MLP neurons of a small language model. Each row is named by its layer, matrix (up: input weights) and neuron, and shows model dimensions 16-79. Each number is 50 + 15 x the weight over its row's rms, rounded and kept within 0 to 99.
A block is one neuron, or neurons of one layer that tend to fire together. Before each block is what it responds to, as a language model described it from the Wikipedia text at the highest values.

Place-name completions
L7.up75:21 64 37 73 45 34 46 39 66 51 58 69 35 47 56 30 70 53 45 80 32 63 41 42 53 55 65 71 32 68 65 69 43 52 53 65 75 64 79 46 59 61 44 32 11 57 39 39 53 52 48 46 65 37 64 46 43 41 67 24 33 55 40 62
L7.up264:26 53 47 60 38 63 51 66 44 46 32 62 60 67 50 83 48 54 49 71 43 29 24 71 64 60 46 73 65 49 50 62 42 59 54 36 81 38 24 27 60 45 54 56 60 48 45 56 37 35 62 45 39 37 64 58 61 46 28 54 61 32 30 39
L7.up577:26 63 34 45 62 41 73 16 41 75 49 63 45 26 59 46 50 53 70 69 43 30 41 65 58 55 41 57 48 64 59 51 44 56 54 48 60 17 23 45 29 26 26 34 33 50 45 75 45 47 59 62 75 51 46 58 42 52 72 57 57 79 37 49
L7.up602:37 49 64 58 49 47 71 59 44 37 66 35 52 45 61 97 69 68 59 69 59 36 28 22 44 52 56 11 84 63 70 39 45 76 69 25 47 68 36 59 61 38 36 53 59 51 42 45 56 33 39 54 40 80 53 53 52 35 72 32 43 65 34 47

Year century prefixes
L7.up221:43 55 76 38 45 52 39 41 48 50 24 33 58 36 40 48 49 47 56 47 66 46 63 35 16 59 44 46 56 65 68 45 70 76 29 43 61 61 46 37 34 72 38 53 55 51 51 56 53 59 44 53 75 37 26 56 41 41 61 51 45 48 33 43
L7.up362:23 56 48 59 52 53 44 47 40 49 50 33 50 36 00 34 61 70 44 54 45 72 39 25 26 51 47 57 73 39 35 85 37 37 13 71 50 48 33 71 59 49 40 69 57 27 46 36 50 79 47 36 51 66 58 40 57 60 58 56 10 61 52 58
L7.up714:38 61 34 76 42 62 18 65 47 73 67 56 68 49 52 35 70 44 59 38 51 15 56 35 47 51 74 44 37 28 47 89 06 36 32 32 69 31 26 60 56 47 60 66 44 59 51 23 53 60 49 50 51 71 48 71 70 50 68 38 24 47 49 52
L7.up740:41 60 44 19 56 45 49 35 61 36 45 53 71 59 58 48 54 43 46 55 48 38 32 44 35 68 46 54 31 60 48 32 36 38 56 56 38 43 44 48 29 65 45 51 42 25 34 42 46 57 59 21 65 75 27 40 46 47 55 57 56 78 38 44

Space before date day
L9.up489:38 42 38 43 79 27 47 45 24 71 44 53 46 44 60 30 48 30 46 81 66 53 40 06 30 54 37 35 58 67 33 53 38 88 45 38 32 55 54 63 55 43 48 49 42 60 40 26 62 21 73 68 37 48 48 47 67 48 42 67 09 68 53 66
L9.up751:25 57 29 45 32 58 51 24 20 41 50 46 71 57 50 38 54 63 51 56 73 04 48 52 51 46 32 40 66 49 59 43 44 59 68 76 25 41 22 74 40 71 21 46 66 45 32 50 47 68 44 37 65 47 66 63 39 75 66 51 17 27 55 78

After-name connector
L5.up122:56 30 58 66 64 50 66 65 29 65 39 66 67 78 62 66 54 26 69 32 66 40 42 16 39 79 60 32 62 49 43 12 63 43 63 39 47 81 31 23 17 28 70 60 55 39 57 77 61 74 37 55 61 68 29 36 63 55 10 63 41 22 65 42
L5.up123:34 42 45 62 37 58 60 58 43 41 41 57 67 58 20 61 48 43 40 26 74 55 58 33 63 37 23 32 46 34 48 59 57 46 76 54 36 62 52 60 40 71 57 56 57 46 56 60 45 75 51 44 70 66 39 54 49 68 69 30 55 35 60 53
L5.up126:49 57 51 50 54 59 50 39 47 55 35 60 42 42 69 55 73 53 62 49 72 57 40 60 53 49 54 30 60 52 55 57 30 63 50 30 71 43 34 88 41 76 31 50 32 47 46 67 43 49 23 47 43 69 61 53 67 36 84 41 50 37 69 54
L5.up204:39 67 36 57 35 71 79 35 59 70 23 61 60 43 52 18 80 60 54 39 78 42 45 46 59 63 57 37 48 19 43 41 37 50 47 42 26 69 41 33 63 39 61 20 50 45 43 49 66 39 58 61 65 57 04 52 42 47 72 66 58 51 36 81
L5.up254:24 51 42 44 67 34 54 56 43 36 69 49 59 42 55 51 58 52 47 49 52 21 40 58 84 59 44 22 36 48 58 53 65 38 57 71 25 61 55 50 58 18 47 21 44 48 62 20 41 33 62 44 41 81 39 60 70 57 53 48 46 81 47 39
L5.up289:29 41 74 49 65 45 36 53 42 65 61 41 82 49 40 29 61 44 47 31 18 54 47 43 47 78 53 55 27 43 95 46 60 32 66 82 86 39 38 55 51 46 44 52 45 70 42 50 62 63 28 42 38 72 50 55 33 24 50 60 46 57 65 36
L5.up312:57 62 28 55 66 49 25 50 19 46 49 47 52 43 44 60 46 68 51 48 45 45 39 65 26 33 81 49 73 79 67 64 70 86 43 36 51 55 45 54 51 22 53 52 33 46 29 57 96 33 67 34 59 54 52 35 58 65 88 48 38 27 35 28
L5.up649:19 37 53 40 57 28 54 84 53 55 30 52 63 45 29 49 57 39 81 31 79 48 65 47 42 62 49 57 63 40 47 48 66 62 46 18 52 74 34 60 43 63 70 50 58 52 61 49 38 58 38 47 53 64 26 36 70 68 48 57 55 72 28 71

Final digits of long numbers
L5.up132:60 70 71 64 82 47 49 25 31 47 34 49 43 43 63 18 47 51 52 64 58 73 67 65 40 48 30 48 65 51 43 47 35 50 48 49 54 82 54 47 19 69 45 83 51 57 65 70 52 31 68 55 67 44 54 43 13 48 52 64 52 63 75 71
L5.up145:52 70 48 42 21 37 65 44 62 20 36 43 34 32 58 25 44 59 60 35 54 60 54 64 42 46 49 20 50 53 38 33 40 71 60 33 34 55 49 71 37 65 60 71 63 39 26 70 60 47 51 68 56 37 56 60 42 56 45 52 59 36 59 42
L5.up387:62 50 37 52 42 49 39 40 65 62 68 78 18 36 62 32 68 32 55 45 38 71 48 90 50 26 85 31 57 39 62 42 20 61 36 52 45 43 69 39 32 51 18 45 43 53 56 83 38 60 53 26 65 37 55 47 57 35 60 55 50 13 63 41
L5.up467:47 61 53 62 68 30 66 53 47 25 52 21 39 36 50 26 59 61 51 51 75 58 43 61 22 84 37 55 47 63 40 38 75 24 54 68 43 53 42 31 61 50 56 71 19 36 50 33 56 37 71 46 49 59 38 39 13 59 45 40 59 29 74 35
L5.up469:27 53 64 16 46 50 63 21 53 58 42 64 56 68 49 30 67 49 58 37 56 46 50 77 61 53 19 48 53 44 51 42 53 65 48 59 67 38 84 47 33 41 33 52 59 41 67 40 42 32 99 33 64 59 39 44 43 57 44 51 33 55 57 42
L5.up608:42 53 41 40 48 52 63 53 50 34 53 44 44 67 48 48 55 42 85 62 79 55 48 31 40 34 57 32 40 34 27 58 42 38 59 56 55 46 59 31 37 47 63 61 46 57 57 61 59 57 68 65 81 24 36 54 34 61 40 25 37 73 60 63
L5.up637:37 49 18 58 85 53 67 48 31 45 37 42 48 35 63 28 55 19 56 25 55 53 37 26 58 50 25 40 58 68 56 60 68 57 63 39 66 55 57 31 61 52 52 52 57 48 54 50 63 48 68 40 62 51 56 41 33 33 36 62 68 70 61 53
L5.up676:46 59 59 67 53 69 55 26 54 57 50 22 42 48 57 55 46 37 73 52 36 32 44 54 51 45 49 49 38 47 68 56 66 82 18 42 50 25 66 78 41 50 54 56 22 34 44 48 72 62 53 49 53 47 66 53 47 25 63 80 47 57 51 66

Connectors inside compound names
L5.up49:46 33 49 30 53 40 64 60 46 70 43 37 51 64 58 69 68 48 62 42 58 32 65 52 52 54 45 22 51 47 60 47 29 49 51 36 99 66 60 69 44 53 43 35 33 61 37 35 62 61 39 60 47 34 40 23 67 49 86 67 33 62 55 25
L5.up77:43 66 89 52 37 66 60 33 55 28 43 49 48 25 41 52 71 77 55 50 60 56 60 49 47 20 36 47 54 63 59 28 57 37 55 56 48 34 71 56 44 53 44 61 67 38 80 27 49 46 51 66 51 60 54 28 19 35 64 57 49 64 51 63
L5.up174:62 48 41 34 19 62 52 60 48 53 40 82 58 33 27 51 68 33 63 48 71 39 67 71 48 37 57 25 36 46 56 82 51 51 40 50 68 51 60 37 37 55 75 62 55 31 38 58 54 44 68 30 48 48 22 52 40 42 75 48 62 62 50 31
L5.up319:55 41 34 49 69 71 39 29 47 69 64 42 53 69 43 34 45 36 68 54 68 32 68 22 32 55 86 46 37 59 55 44 45 67 65 42 34 70 46 26 52 79 57 27 62 84 59 57 58 45 72 62 54 57 40 65 74 48 53 54 90 80 42 51
L5.up392:47 22 26 34 48 51 60 40 73 49 53 75 59 30 06 53 39 39 48 54 68 60 65 61 66 36 55 47 59 32 57 62 46 48 33 64 64 80 33 06 54 51 44 50 40 55 27 51 58 62 73 72 47 68 25 67 65 61 55 50 56 30 62 47
L5.up451:49 72 66 64 68 42 26 51 49 20 75 19 42 26 33 53 33 57 58 47 51 57 52 26 45 59 59 47 46 83 69 71 57 42 45 56 42 58 72 51 45 62 41 80 84 50 41 41 27 54 59 63 22 54 69 61 62 49 34 34 47 52 70 49
L5.up579:51 60 49 70 45 37 42 42 49 59 49 60 51 59 44 31 34 29 67 61 52 48 52 36 35 31 52 56 27 17 52 60 41 61 74 41 91 53 40 46 74 42 26 39 47 47 42 37 43 75 36 54 21 54 32 38 85 57 39 42 61 51 30 48
L5.up740:53 33 61 67 43 39 35 54 64 52 50 63 36 48 43 53 49 60 45 51 74 09 46 66 64 45 69 47 39 71 40 64 68 56 37 46 79 73 64 31 18 28 48 44 61 59 47 26 53 45 45 48 60 47 36 67 38 69 50 47 50 44 74 39

Digits after decimal point
L9.up106:52 62 51 59 64 47 79 46 44 58 40 72 90 45 33 42 44 56 53 33 63 36 29 58 45 71 76 60 78 42 36 56 46 47 27 38 45 47 39 79 78 52 54 49 30 22 68 69 76 56 46 39 60 55 44 33 48 46 66 58 81 37 62 41
L9.up240:62 51 42 34 60 50 60 53 50 69 49 30 68 24 59 81 44 56 63 68 45 22 44 50 28 53 47 39 60 60 55 22 70 42 42 54 42 68 21 54 47 42 54 50 42 52 39 69 77 27 84 53 39 69 71 54 45 51 42 67 55 65 63 39

Place-name ending pieces
L5.up193:38 48 52 33 38 66 62 51 55 40 61 62 65 53 51 59 82 53 30 34 37 52 63 43 35 43 39 36 31 82 59 66 45 57 62 50 62 70 24 40 56 44 42 34 70 63 46 30 61 57 51 50 45 47 61 53 87 39 58 41 45 53 53 55
L5.up295:28 55 57 19 42 52 36 36 52 72 31 45 49 56 62 61 56 36 63 75 60 55 59 47 67 47 36 48 24 63 69 36 64 53 34 49 57 46 43 49 66 35 61 62 51 51 64 58 32 59 54 40 49 35 36 76 40 47 50 27 70 59 40 70
L5.up347:11 68 38 29 66 51 65 39 75 66 53 67 62 47 28 72 80 64 61 42 70 55 70 44 51 29 63 32 40 46 73 46 31 41 84 41 60 30 44 23 46 78 31 23 55 42 32 43 58 49 54 71 30 27 24 48 73 63 35 45 45 46 58 38
L5.up372:44 44 49 54 37 22 78 52 65 60 36 75 30 45 51 66 44 48 39 69 67 54 45 59 80 57 54 40 47 74 62 45 59 33 62 35 66 64 63 29 55 69 60 39 69 69 38 84 35 48 67 55 60 75 32 67 54 60 54 25 64 76 69 29
L5.up463:29 53 44 77 44 60 38 38 43 59 62 47 80 31 70 35 76 54 32 42 67 60 44 58 36 55 57 53 46 88 55 47 62 39 46 60 54 67 71 60 61 59 48 47 19 31 71 44 55 33 58 56 57 76 21 47 59 56 67 61 65 37 28 22
L5.up589:49 61 65 73 43 72 59 51 30 75 79 47 64 57 73 76 57 62 70 59 36 40 40 51 70 50 37 58 36 52 68 76 44 25 55 43 52 68 51 25 53 35 57 64 43 49 63 63 55 37 66 60 50 61 26 60 54 57 40 40 37 45 20 53
L5.up612:36 41 37 77 52 46 40 49 35 38 64 27 66 17 31 46 53 59 55 68 45 66 36 48 61 43 67 51 43 67 70 49 75 51 30 59 63 74 39 27 68 40 25 47 47 36 37 47 66 47 63 71 56 37 38 60 47 58 57 46 57 35 58 49
L5.up621:22 61 46 47 43 55 81 61 31 57 46 73 55 40 61 38 76 16 55 49 67 29 54 60 67 27 55 25 66 66 63 71 68 43 50 44 36 63 57 45 63 44 19 32 31 28 42 64 44 57 49 22 44 74 31 44 53 44 55 78 60 70 36 40

Biographical linking words
L7.up100:41 51 54 42 52 50 59 42 58 56 46 49 76 53 43 31 53 27 40 31 54 47 46 51 47 81 41 55 48 79 50 64 53 46 54 69 54 19 33 19 52 70 40 68 39 49 53 64 30 79 29 59 34 45 40 46 38 52 51 67 38 38 59 47
L7.up119:79 50 50 46 60 78 54 45 70 46 42 64 28 65 39 65 66 60 61 40 60 62 53 39 45 47 64 38 24 59 30 64 64 62 50 64 53 54 30 54 45 48 41 44 52 25 23 54 46 50 34 27 60 45 33 57 36 41 37 61 10 53 49 47
L7.up359:33 57 74 80 67 34 25 39 41 50 38 75 66 52 37 45 64 53 72 28 49 54 56 57 30 57 71 44 44 68 30 61 62 37 69 64 51 51 55 37 64 21 65 66 39 32 44 32 58 63 42 60 57 61 52 55 36 31 60 54 48 43 69 48
L7.up511:19 52 53 48 54 70 46 33 30 66 51 48 42 40 44 37 57 58 28 60 70 64 38 56 40 39 48 42 49 84 74 39 59 59 55 57 51 62 30 52 60 45 38 56 34 64 36 61 41 62 49 24 63 65 55 72 63 56 46 38 18 37 72 46

Clause-initial subject pronouns
L7.up157:42 38 34 73 73 31 63 40 63 73 32 78 46 53 64 53 41 47 70 34 49 71 54 40 45 40 56 51 56 70 53 24 68 67 72 34 38 34 51 50 54 52 17 23 30 52 36 70 60 65 71 29 44 81 62 34 41 62 75 42 42 35 50 44
L7.up201:41 64 38 42 59 60 61 50 57 37 46 70 34 43 28 54 22 77 47 57 61 45 52 52 58 44 26 38 63 65 38 46 50 55 37 43 46 18 33 57 60 21 30 50 36 44 53 49 59 48 66 46 55 41 52 30 75 70 33 26 53 72 62 32
L7.up366:52 63 55 28 15 78 50 80 46 45 25 54 42 57 58 61 58 34 40 65 40 27 32 55 45 45 39 42 77 19 36 60 69 41 43 39 19 54 14 45 17 50 39 69 49 58 71 46 53 35 38 56 34 24 58 55 40 28 18 49 56 51 43 39
L7.up576:28 65 56 50 45 26 59 45 41 34 18 62 60 53 46 55 43 83 31 57 75 48 40 46 47 59 59 34 83 47 65 52 23 25 81 47 51 31 55 51 41 63 39 27 56 56 37 81 37 56 82 52 34 23 40 26 64 50 58 43 76 68 33 44

Inside multiword proper names
L9.up183:27 41 44 18 38 24 55 59 46 55 42 45 37 22 12 46 58 71 45 54 65 45 43 46 59 57 77 66 48 60 57 15 47 41 50 56 43 70 35 50 63 33 33 64 48 43 43 21 55 29 45 64 28 70 43 50 55 47 67 64 44 57 65 13
L9.up263:52 73 42 47 41 50 69 37 67 54 35 09 47 71 21 59 64 70 40 22 37 29 53 24 46 64 71 47 58 34 73 53 30 52 66 72 42 40 36 41 60 41 24 53 49 71 41 41 64 39 63 30 44 75 36 55 60 58 67 77 24 39 58 00

Article opening a noun phrase
L9.up114:77 38 51 51 62 33 76 54 51 58 39 73 49 67 37 09 28 62 49 48 38 69 46 30 34 56 44 69 38 63 69 76 59 31 56 55 61 70 32 53 65 37 64 52 47 56 12 59 58 27 24 72 40 66 41 59 73 20 39 40 35 49 65 45
L9.up651:57 38 81 52 76 52 53 48 33 73 65 17 49 62 31 64 72 55 61 54 60 70 35 86 72 88 71 55 51 33 27 61 70 34 66 66 55 73 47 41 39 29 51 37 68 55 54 62 85 40 40 59 48 60 44 51 63 50 38 55 64 34 59 33

Clause-opening connectives
L5.up181:21 64 46 48 46 48 73 49 54 32 44 53 65 42 48 23 55 51 59 68 85 51 49 59 25 37 80 24 62 69 52 39 61 31 36 41 41 69 61 59 52 56 79 67 39 38 47 26 51 46 72 47 54 48 45 51 61 48 66 61 72 38 40 49
L5.up269:23 45 52 60 53 44 43 49 67 32 40 60 57 54 20 63 29 59 81 57 47 66 48 70 42 70 74 59 76 68 31 47 46 72 58 47 50 41 48 60 23 52 52 31 27 51 60 38 62 40 57 41 66 39 32 42 61 33 51 19 34 78 49 35
L5.up430:23 58 69 38 71 60 65 53 52 53 34 79 62 33 25 65 34 72 47 51 44 37 49 46 58 61 40 58 67 49 59 36 53 24 33 47 43 48 47 56 58 45 72 44 44 71 37 34 65 10 99 33 32 50 37 28 40 44 71 37 43 66 59 37
L5.up438:45 48 54 31 25 37 59 60 39 56 36 52 44 33 29 19 60 58 46 68 53 42 27 58 52 53 26 52 46 59 69 61 72 64 19 73 37 65 61 35 52 71 61 16 59 40 81 62 58 61 67 47 57 28 37 58 56 55 46 61 44 66 71 51
L5.up447:82 44 26 44 25 56 49 11 71 47 56 69 53 53 63 39 67 59 45 65 42 58 69 37 56 37 32 34 60 50 41 59 48 63 52 48 47 62 37 60 76 54 48 59 73 40 34 24 47 40 47 50 76 23 57 60 49 50 65 40 46 37 37 48
L5.up472:65 28 58 35 48 35 66 58 55 53 18 65 75 34 48 53 55 39 42 59 49 34 64 57 51 73 63 64 73 49 54 59 39 45 55 43 14 57 29 56 49 32 45 62 35 46 49 32 31 32 59 50 57 45 41 65 58 57 48 32 39 32 99 37
L5.up577:54 60 50 99 46 51 35 62 42 43 26 26 31 64 80 45 41 49 60 36 50 48 49 73 43 47 16 58 50 70 35 17 55 33 68 33 05 61 46 55 32 43 30 67 44 37 47 53 44 50 49 28 34 45 72 40 53 55 70 27 41 33 54 46
L5.up586:39 39 65 59 73 52 58 42 52 70 33 37 50 34 52 44 41 34 54 35 63 36 61 47 65 50 26 34 35 55 47 69 66 41 79 54 41 67 28 79 47 54 32 43 50 09 48 21 31 58 31 99 24 46 50 52 41 57 69 35 51 40 47 54

Proper-name final pieces
L9.up120:50 83 60 78 52 53 45 33 59 52 48 70 71 51 60 62 32 52 68 27 49 62 43 48 47 36 57 46 68 43 49 71 60 51 49 67 54 50 64 65 49 25 39 33 27 39 67 71 49 29 42 42 37 37 35 49 46 67 47 65 49 34 62 34
L9.up341:28 48 74 42 52 59 73 62 61 74 25 56 44 40 47 42 59 45 68 50 33 34 43 54 75 33 59 36 45 49 51 55 87 81 47 74 52 53 43 36 71 74 33 20 49 58 37 18 61 51 70 24 49 61 39 28 26 54 60 50 50 34 31 45

Abbreviation periods after initials
L5.up73:58 42 51 63 48 59 75 57 16 45 47 47 31 44 37 58 44 75 37 59 85 38 67 30 46 68 42 61 44 35 31 68 46 72 41 33 74 46 24 67 60 61 64 46 71 53 48 38 44 44 51 39 35 56 62 55 64 27 73 45 31 68 66 58
L5.up237:15 76 46 51 53 49 62 39 34 37 37 32 48 57 76 70 44 43 55 73 66 53 45 46 71 60 50 20 57 64 38 45 37 29 57 52 41 55 40 46 47 28 25 39 38 48 44 67 68 50 50 33 54 80 77 49 49 48 47 43 47 39 39 38
L5.up383:56 54 64 43 15 67 57 43 26 50 58 51 33 64 22 35 76 44 44 25 59 48 39 34 43 51 51 48 54 28 40 40 49 47 47 50 69 66 54 46 51 49 47 51 37 52 77 15 55 50 49 70 44 27 47 50 71 64 64 36 35 47 75 66
L5.up398:34 43 64 67 42 48 46 35 57 45 43 66 50 53 53 51 62 56 49 12 30 50 54 19 48 77 42 52 28 70 43 68 53 56 54 33 58 64 17 33 60 51 63 51 70 68 47 48 60 66 68 72 46 44 32 56 59 59 50 20 65 59 68 49
L5.up601:50 54 61 36 52 47 43 81 28 55 53 43 43 66 55 55 75 45 34 24 70 73 49 20 39 27 31 52 41 35 39 53 65 46 45 44 40 69 18 44 53 47 42 23 68 64 47 59 55 55 52 24 79 11 41 48 47 54 53 27 41 69 73 54
L5.up605:42 43 41 49 77 27 46 63 43 28 46 23 46 82 22 47 63 70 37 60 51 34 40 51 40 72 53 53 73 37 65 58 65 35 67 27 64 53 60 48 33 53 56 35 55 73 25 39 44 45 60 38 27 47 42 38 61 43 65 47 80 48 90 32
L5.up628:69 56 52 43 49 53 66 20 42 32 36 56 40 44 35 56 46 49 75 56 41 44 73 55 47 25 29 45 14 27 72 65 50 70 32 33 65 42 40 54 52 59 45 55 68 76 37 51 42 57 66 55 36 40 66 64 83 41 83 52 26 67 44 45
L5.up680:38 48 50 70 56 62 66 40 53 35 60 47 44 74 53 64 69 42 44 53 73 56 37 28 33 45 20 55 20 49 72 75 64 62 42 53 53 85 29 25 64 72 54 34 70 58 62 19 44 55 66 46 50 42 47 47 81 18 66 34 59 69 87 40

Split word-piece after s
L7.up1:40 56 37 42 50 36 41 63 52 44 42 37 68 33 18 76 46 77 34 52 57 79 54 78 73 69 71 46 23 21 68 41 31 48 44 52 68 42 37 39 41 58 74 57 41 40 65 70 40 53 52 71 39 93 42 49 31 40 78 88 46 37 40 71
L7.up284:27 72 47 51 54 31 56 85 59 33 38 50 55 32 24 53 41 46 39 57 64 60 19 80 57 66 63 57 30 63 76 50 58 26 60 53 50 57 59 50 40 58 38 82 47 49 52 39 54 41 47 52 49 49 49 58 59 44 70 52 84 28 47 38
L7.up430:68 90 50 45 62 41 69 49 33 53 32 45 45 53 34 50 31 48 55 73 62 73 59 57 48 68 56 68 45 44 43 40 41 44 53 15 30 50 00 64 48 26 28 58 33 76 50 56 73 45 51 46 56 64 51 55 65 71 87 70 60 63 55 51
L7.up513:50 61 57 75 43 49 13 80 48 58 59 61 47 55 24 82 53 37 28 83 78 57 35 55 42 57 85 54 39 65 66 41 70 34 38 50 47 53 53 49 61 45 37 48 25 62 15 65 60 30 53 73 45 39 58 29 44 35 32 41 79 44 53 63